config.yaml
norm: "rmsnorm"
bias: "none"
init: "orth"
init_std_up: 0.0335
learning_rate: 0.0111
lr_mult_down: 0.7
decay_fraction: 0.7
train_tokens: 784100000
max_steps: 5983
MLP neurons of a small language model. Each row is named by its layer, matrix (down: output weights) and neuron, and shows model dimensions 298-393. Each number is 500 + 50 x the weight over its row's rms, rounded and kept within 0 to 999. Numbers have three digits each. A neuron's up and down rows have the sign that makes its largest values positive.
A block is one neuron, or neurons of one layer that tend to fire together. After each block is what it responds to, as a language model described it from the Wikipedia text at the highest values.

L3.down19:535448504538505561510525527426484596563503556448501478558526531522557469495449417561526560512525554467507453579483425455453536522457461481559541524472538424487505491505542490558505535523537417503454432412564483451447493552571495487523553508502520550538494528471477517554485409564446422503
L3.down192:551479403512451499512499481555480533486511640452546477528471443421609508479445455511600506582553497484525453498507533481492533542487560482511518504605489482481581514534467499481432452563487472496435471536497452536483463509555450533431478462395581472604445582516379545421558575510485468497
L3.down700:469448411415450567559522543462565403562464461456453510420509478539532496451548462460459510462557546436505600535580489500415518512531460563374441454460565591479477600440459523483407510547539521553422457450468524455476511534458487496534593521543576558513469580459579434529460450506445522585
L3.down1027:574510520477473469516523498497510451473467435511484504496520488528489508577475549534352577478491458587458562625563474477540514491522557452395434586502492487529560539497447465471374511577475406559534501565607486514517470637387565515447557577509464465558499495492439546488530513571514478522
Second word-piece after short onset. Fires on the second piece of a word split after a short initial chunk like D, ch or pres, as in D-es(cription), chang-es/ed, pres-erv(e).

L3.down896:574487453451479449369535499542438545491398560515472442582510481443517424487520507443570483517521544558461500508449497537466457489494527554504494493571486424458467424431437592468580515570478436512539478499501587516478512523530457511552540420491526564435491481456524527499435493494452594488
L3.down924:530441576511425493576529391409466468458496470399546458452490547507421485478451539491525457505627460480427549491521399544511532592428351571443519511474543550506578523488504466523510496500524431465508524464443446629533533540511550478461448547510459510537543409504519480535432512502474526503
L3.down986:422463448342476457505547453506547523522407488535410512616458385408517437521389430336539425514569533574433429485489550484459518549422458455541451449481558584446522429562488542487583532475494499552517529533517489590461490483454475485489491488494488544548453543484530513462491529542490497518
L3.down1031:394551562562585443496440484540548523522474507524588451480498515503553523509473446506508411539551430513468513496488537465513529505501507478491476513558545545467456421494517547499482493474555494518510440476446503435527463477495430559562506461619402548402542430494535442581446447564445477429
Word piece after initial consonant. The second piece of a word split after a lone initial capital or lowercase letter, mostly B/b, also G, M, W, as in B+al(let), b+al(cony), B+ure(au).

L2.down70:580493470451523451521499437534396568517550504502543579365515521530467490517511432547461494555566550467508569568518588536526422372489479479528558492510633577482508487453473468542418442544603502499511519483434518552555453561499461496451400544495491473492498504453536487451487563473459504486
L2.down229:566495445470469508538458419503481526451611469517464419454441614527487523442532512503600504520529473426535541438484526513479505484488548504445491495524479560522521534466538419442418435553477566573501504532496541486584512490547539559538485461498434397601541515582545402468534527540519512426
"-ing" word endings. The "-ing" suffix completing a split verb stem in participles and gerunds, e.g. go-ing, mov-ing, lead-ing, becom-ing; rarely other endings like -ed.

L7.down77:496523418542403455571512552557537468479434475501412407551495442460412530506492462477525462534429491534554448493597531520456509446487403406453562536432476588495528445439489484422568513575545507513503455525433504477576534515490570629503499512546545506502536422519445445431528452510501368633
L7.down93:493411580457518482494540460540580509495488595477460433465474477484432401562578556490538436498537533438479522419483473527515529474458497506514449464540564475485497524524421519433477472492494538434551584524535477518413545443475460645591607454527579499459618432561526522546435515560524485426
L7.down151:512518468543506521578492557471439465438435506575545495492508533558547451504565560479546545488419511538461509488601534490492531478561474533495481568512524501456466514433544474411545540452554492505542507572399487469514570428571492462513542463515490400578532491478450565510482507559547451473
L7.down780:453551482535472482581443512518532593516538342434564522536617497486488521458511522454565504554531526425509522533400532521454551439483423512481485420563470491503544554499520537513522546574492521512362512524433523415463423581494498490518490550436506580541523567476450453475539553525498623508
L7.down786:506457457563577493475536424501464475514417536466432442472544494549492496491536462433582455542505501453507430439448535537537472464609515505527495521442591513576525430585549568484467533470421543495448479460393511447511528577606595560576486593538539488402510463481503586596512485572468443464
L7.down801:490507526499528453451522453581451572624530475580495513442477548538504553480507567580457515490543524480485567404489617549466531432510508518581476501510398509550549526482487429519522463448548510524508555435428492567598411458497496478558472449518566463611466607464516466543531391465409476489
L7.down804:587517481484458459522461403555451452409451478519495586475493517559579368471568554478554505504480549455524483507475505398544455476529488462530457520538577550552495502512427518394536489534513618634506583481461483461516418490505482546486457396440520473564490478561529435538505472430547500493
L7.down1029:522529428467503564482549417525505518472532458488511527539489545432433451435514546504480417550502438472476527535492423416486519458468450527485532484581541513470463450447519596377527509459425490439479494567568425489554478438492492497441479425526461521535494496492561480524461489510485456460
Second word piece. The second piece of a word split after its first letter or two, above all "ing" in "Swing" in election result tables, also "record-ing" and "Tingvoll".

L3.down840:461536422536563424481471549432476524461553531468560438508516497521499547422538432564426460565526546514384447473525465552517446467530476492492432481601429448511487546503486553446584448455475498538513528540533495421529495533507474556458518493489447457542526516501391482395531557503441429425
L3.down856:398497506402491430463449503461489532628494566450548499476548431488530408482459494503530444473626477487519499483545595498514488477515529535478485572500544537498575522514442435481522436535541475423517527473467558481515417501455475457478395529472472480517510524657456523585475442455447391539
L3.down1019:581404432452510502535547412482526519493488503478470571391456514488416579417540494587397466558473399487497473515497482467580520496511487522476434507451504505509557461534496540487470531522474449533550564501545488491467491504520497449505541491508497510538351482554471441514447470500552477510
L3.down1106:504588510496523547442536434463512575450563527433443620526502493558418459429437469379470589587540438557527485488461496589510431589466442509499563534481374447455527554458588446433524510437422541586509508490472573549564469570547511440534568554571539433462489470528431464473509469561512536446
Second piece of split words. Middle word-piece right after a lone initial letter in a word broken into fragments, especially "on" in h-on-or (honor, honour), also hus-b-and, h-or-se, t-em-po.

L2.down835:464530508510367566576491574499391470555546529516472533686514518482516527555503513412467467534378516502551597496454531453463498407475500410510513529518468494538480483504527369466573548545530526499503468404443471468488517481577528455415531461449513511507557497479560466557518509483488544560
L2.down1151:473585433469442511538441550464462497484509496466537462519449527462450501504563479510439524500493472511568490505472549559509468513554443456423505487574467504476561627518479541469548520520489531455513611542599486493551490493413447468546401413554447458521560487484663458391483528478501484467
Mid-word fragments like "ed". Second word pieces inside split words, often after a capital, e.g. F-ed-eral, G-od-erick, Phyl-um; also " ===" headers and "band"/"group".

L7.down18:478398573558482462535487483564517512461449557430444462511535426551478524505473544474503530410508560440485502482481544509486496540468532381473397440488476518492574498460532481585512489522479466414517484487385544468516497542501569481452500615416451399538556528527506494463458512546528508468
L7.down38:515516431533516587538508547415480535571516485442486527578480470588500498539488480397545472407528427486500512483604477492474368511491497553492538506475519633589508342485436520474552516486506524468446441529513488487450544585475466562604532511472409504486588446545467429330512431457552504512
L7.down279:531465474519561488533595516535539547551462521554515430578546538425394482453514504534462440560419517540459525430489492479554453489412453499482387553465574428452554393534443530597504560575584574551484533478446466472512513484427428440440507559492563451552510571437535490466484461510526487460
L7.down355:489534553416547470532517462512589521602467478384512407527540621503539541527524449537513389629409492524541474444519499467511489575532448482498366498512561527490560472540479510592490538527529515511585550547488494542545443434470400472441479455506462415504359556507447492451521540484614508515
L7.down409:420487572562452492439585525506499451500518422494462461524452545493502516543487453521482385499456521520529472465477304516434461510431502537490487571530446469404616577566564564437534501449496511454562464403472464471419479589496480494399525490504520505518549497517526456584504533527479545573
L7.down541:460409368495466514456525501467537461405549433588573476545546444532549516426493534520472573506440498576450553514580441507570534510535460556468406453491571549538519359401513523499453416436562542536541534538538444542497451473482478546480558457579490400556499495466492567527519488499571498495
L7.down1057:474492573426449593551503398518490523403505450513424512500532477439488568432477551527467551458491462486384497512551537454559548471446388471508508517531498482508523505447517463518484582566539506461521540413608584511493444508431571638538469562479558463530444527523470495507434512539439570479
L7.down1070:591572472515519520511495430489531396495464488497491461425508609492384455574600515487509540610441536436466513426432588468544493466523507431498592443447502420496537496517460479423450554489529438571472491475450542456433554592567506494464516413506462538532458573482554583509497451522575581430
Word piece after B. Word fragment right after a split-off initial B or b inside a word or name, such as B+ob (Bob), B+et+ween, B+ost+on, B+ud+dhist.

L3.down32:562475574515523488485454568509476519456459511551541569484434464471501525535471513433540532500446515488540512505540440406477424417504448463552496424486413387475534464494525551495542469465573484507549559534574567479534531518534444429422574526489491590473583614488480495465439603519473488500
L3.down35:490427495526424457483461640549522496546410474436489479433483583466531493500507513530468486614551562494559422472440497572487451553482472457472373529511413538538514562470548528457434494494412444397468509377509570593424456461535465525450485594599488521429570513414478513514582573486508490447
L3.down753:466491478519495579541476550452432521489456523494561484464537441535522462416431515568558617542582532415537482452536428502452526488422529609522542469601540578411586517449480525476569547492472489525539511532500471446493558497481485551524403435563477488488510566476429469479565459504562500481
L3.down895:517561481517521451494549539442467542515520564527433467537498478550500504508452589563501490558504529392606547439515522563469477493494482485499411367541485490568593550535484470411462513465444547520454532540628543511494495418507438583487479556457533527389470395402495553439498421573536499448
Word-internal vowel fragments. Short mid-word pieces, mostly e, plus ing or er, inside words split oddly after an initial consonant, e.g. V|e|hicle, G|e|ography, com|ing.

L7.down48:518508532400420525552482423414529483540520434477637457506447495531523529576526536383579595557495555568512489491503574465445481532466526455515572574440564499508563585503457417487470538494423479523413395506460485568414552542580483514497519472528458550497448523479517510566637492544469445596
L7.down606:518559417521526476501575532503438529445561482563449635453455485496450573491534454637538448505581592457548520484456471477582431525442560571591571496554530574521469499525514443503503491471421408561508456465534445454492470504485491425515448556540504399562417448405478454458565450557511456527
L7.down813:529575460544507518478543546534498524544488472526536464544456587469504622485496531501448582468507560499517497507570530572573412486481509503570540499484496508483433471446453477444539491538414566565487484449487471442549464485483515576482541518558455474554490479490500501447546527504454427619
L7.down818:488445516514460479522437429531552584521641504457611544396569489483521489556504500468446546477459538555580641531406575468471423467488424592468395509501548468544566650469527481503513506510480535500568566559511430381603512539587468508528431537419507591549535447444479554495542578455484560457
L7.down942:470506493457553535472600543458476513398550496492452481432482422543486453453522529408521485548502534472530592539566481509461444385506574534473518538520555548478515520459524602570503422544344548504500584441495412488437511502511558521412487491541557544491422524512546492514526544580559446560
L7.down969:481591430517407475488477450530484509534501537542555507498515433516505505463492516445493549550488502522535449564569390468476512485408483555536496489592579457600466425439519524585420543509531480583489474523528469462559539435446500533597518591450431626526586502522545514538457525446460423523
L7.down1026:549442467409505513486521467503405480553464529471498565498507537522525611406524501560505511460525489504476626449514527492480509525518563373473559522507529546548470526462460432519569581447444463423513511582499551473485512509515532440562515480496543480575454458399452531556624508486473540585
L7.down1198:508567401552507477516475509513485489526572561435472483485414518542482553457457383474537596541477452576464520486498471467498477527472528458427500510419606518532514472506474590458464544437438496542517473509548516490472488499515432518489475498490555544508463560538629520518538433495509606363
Word-completing subword pieces. Second word-piece finishing a word whose opening was split off as a short fragment, often ch/sh onsets: Sh+ow, shut+ter, sh+ared, ch+ang.

L2.down310:510555541529573507551535525490476476458528498539486418500529383556460439552578410492477431524475428459493515605459506544548458517464494547464514513428513504544510547593489465481528511619424503576442518563451499522490578494432499475563454554553551570508510488483464458485504546511560525497
L2.down784:449488437523525470477510526453415482507567438518598477511480363556529524468486499464485494576486523537467526518587507434577453537576532547498486560543496545517436502456533502412498522440419547515564578449442541490530516573491517474518513433482587462572547440460480577480537511501522558414
Mid-word pieces and before. Word-internal pieces of common words split into several tokens, like m-unicip-ality, Be-fore, H-istory and fore-ign, plus whole words such as before, following and call.

L2.down444:544476429532523502623540494472408489455576560419539516522488510527539593512495522428533481463497493478500509531529571515455511438453406438428572455501517543512474397430481490524537438512517463489486458454488502555479589406533505447438475508514506449531560636529459536423509519461564472533
L2.down1123:478578531480544487453494508475520585494483555444482584460471447525471517414473457508454540516507450522497556474584484550459515475487552555553507512390511465585434379489510522519539491523512450475536429526508523454595517549503582444515577488487531553529454482448480513533482551436557498514
Middle word-piece continuations. Middle or final word pieces that complete a word split mid-stem, above all "al" after "qu" (qualified, qualifying, qualities), also "iter" in Literature and "ing" in Recurring.

L7.down96:438469504553554432516644499477508556452489602510525510501454492530435496439527495459468514450538494448539543484407546487433458515514417459493452452419416424532482522529546491522510549468535540472544500492511509533520531489512427413568372482484474499524527564541535557560543547472449471419
L7.down158:489476505502541415522538564465542429516506500460514528569526450554515530446536470618564486506455455511541493532523508537453456571458485482516561567578455470497484512544455502406472498517515500491529471450549492492453454554448382452408404563507520505529489622470439505470487517563449558495
L7.down318:522473529476528546402522578481516606559501459522441616555516539449490543441564547514565511476556474428513523434433497588520529504487511469558399413524546540405517506591473431475499499470500482471463416415548539488485471416440514466527532568507516458483429530530533515503498418503492578592
L7.down339:551508484463483558448496558511512538448462479412314550475506516398505508445493556504525507521485537542549513448355469511348507540510440536556428482532607555532544514579472487577600440541567579453490416530426532368460485444443421509527524500517496582536508514490458506462530525567505518469
L7.down434:586454491502473586515403495493476550522540464511554536515481425464586528630494646460509475444554563484608570473476497604502602452537588577512448503540440527476553539505499492598483568402484501425482503492506429438385464451527538493541495510579455573533563510527524509489457543457523390539
L7.down523:506555431589462451483485525580555539514568508476526374493376617510483395469484530476569497486496510528448558459545487543464521502535497566548514528498448457469535514541550465558519515537542476482502461389479501550372389539540492530548517488451478513496510370530464454625517419509520422481
L7.down691:558472480468544475491625437551523425533439433510422477434504456502506546535411469514591484464435527503428512433481540526484464485448437436514447551470494508482363491418508484426541427590433402531533565478455535537554405436581562449399434486524588542531460507440501470447514440558553586516
L7.down1170:550512446508527491493619555444483524496527590479498587380481481547565543470457449489545443488451478595572512501433500495500476496438490504500549481542536480512511490492556520438550527614465514386615514420459470449507372518592546574537468522526408507559477466424547507491503464530513488566
Mid-word fragment continuation. Mid-word fragments following an opening piece like Th, h or Sh, mostly the "let" in Athletics and Athletic, also Thé-rèse, th-ir-ty, aph-as-ia.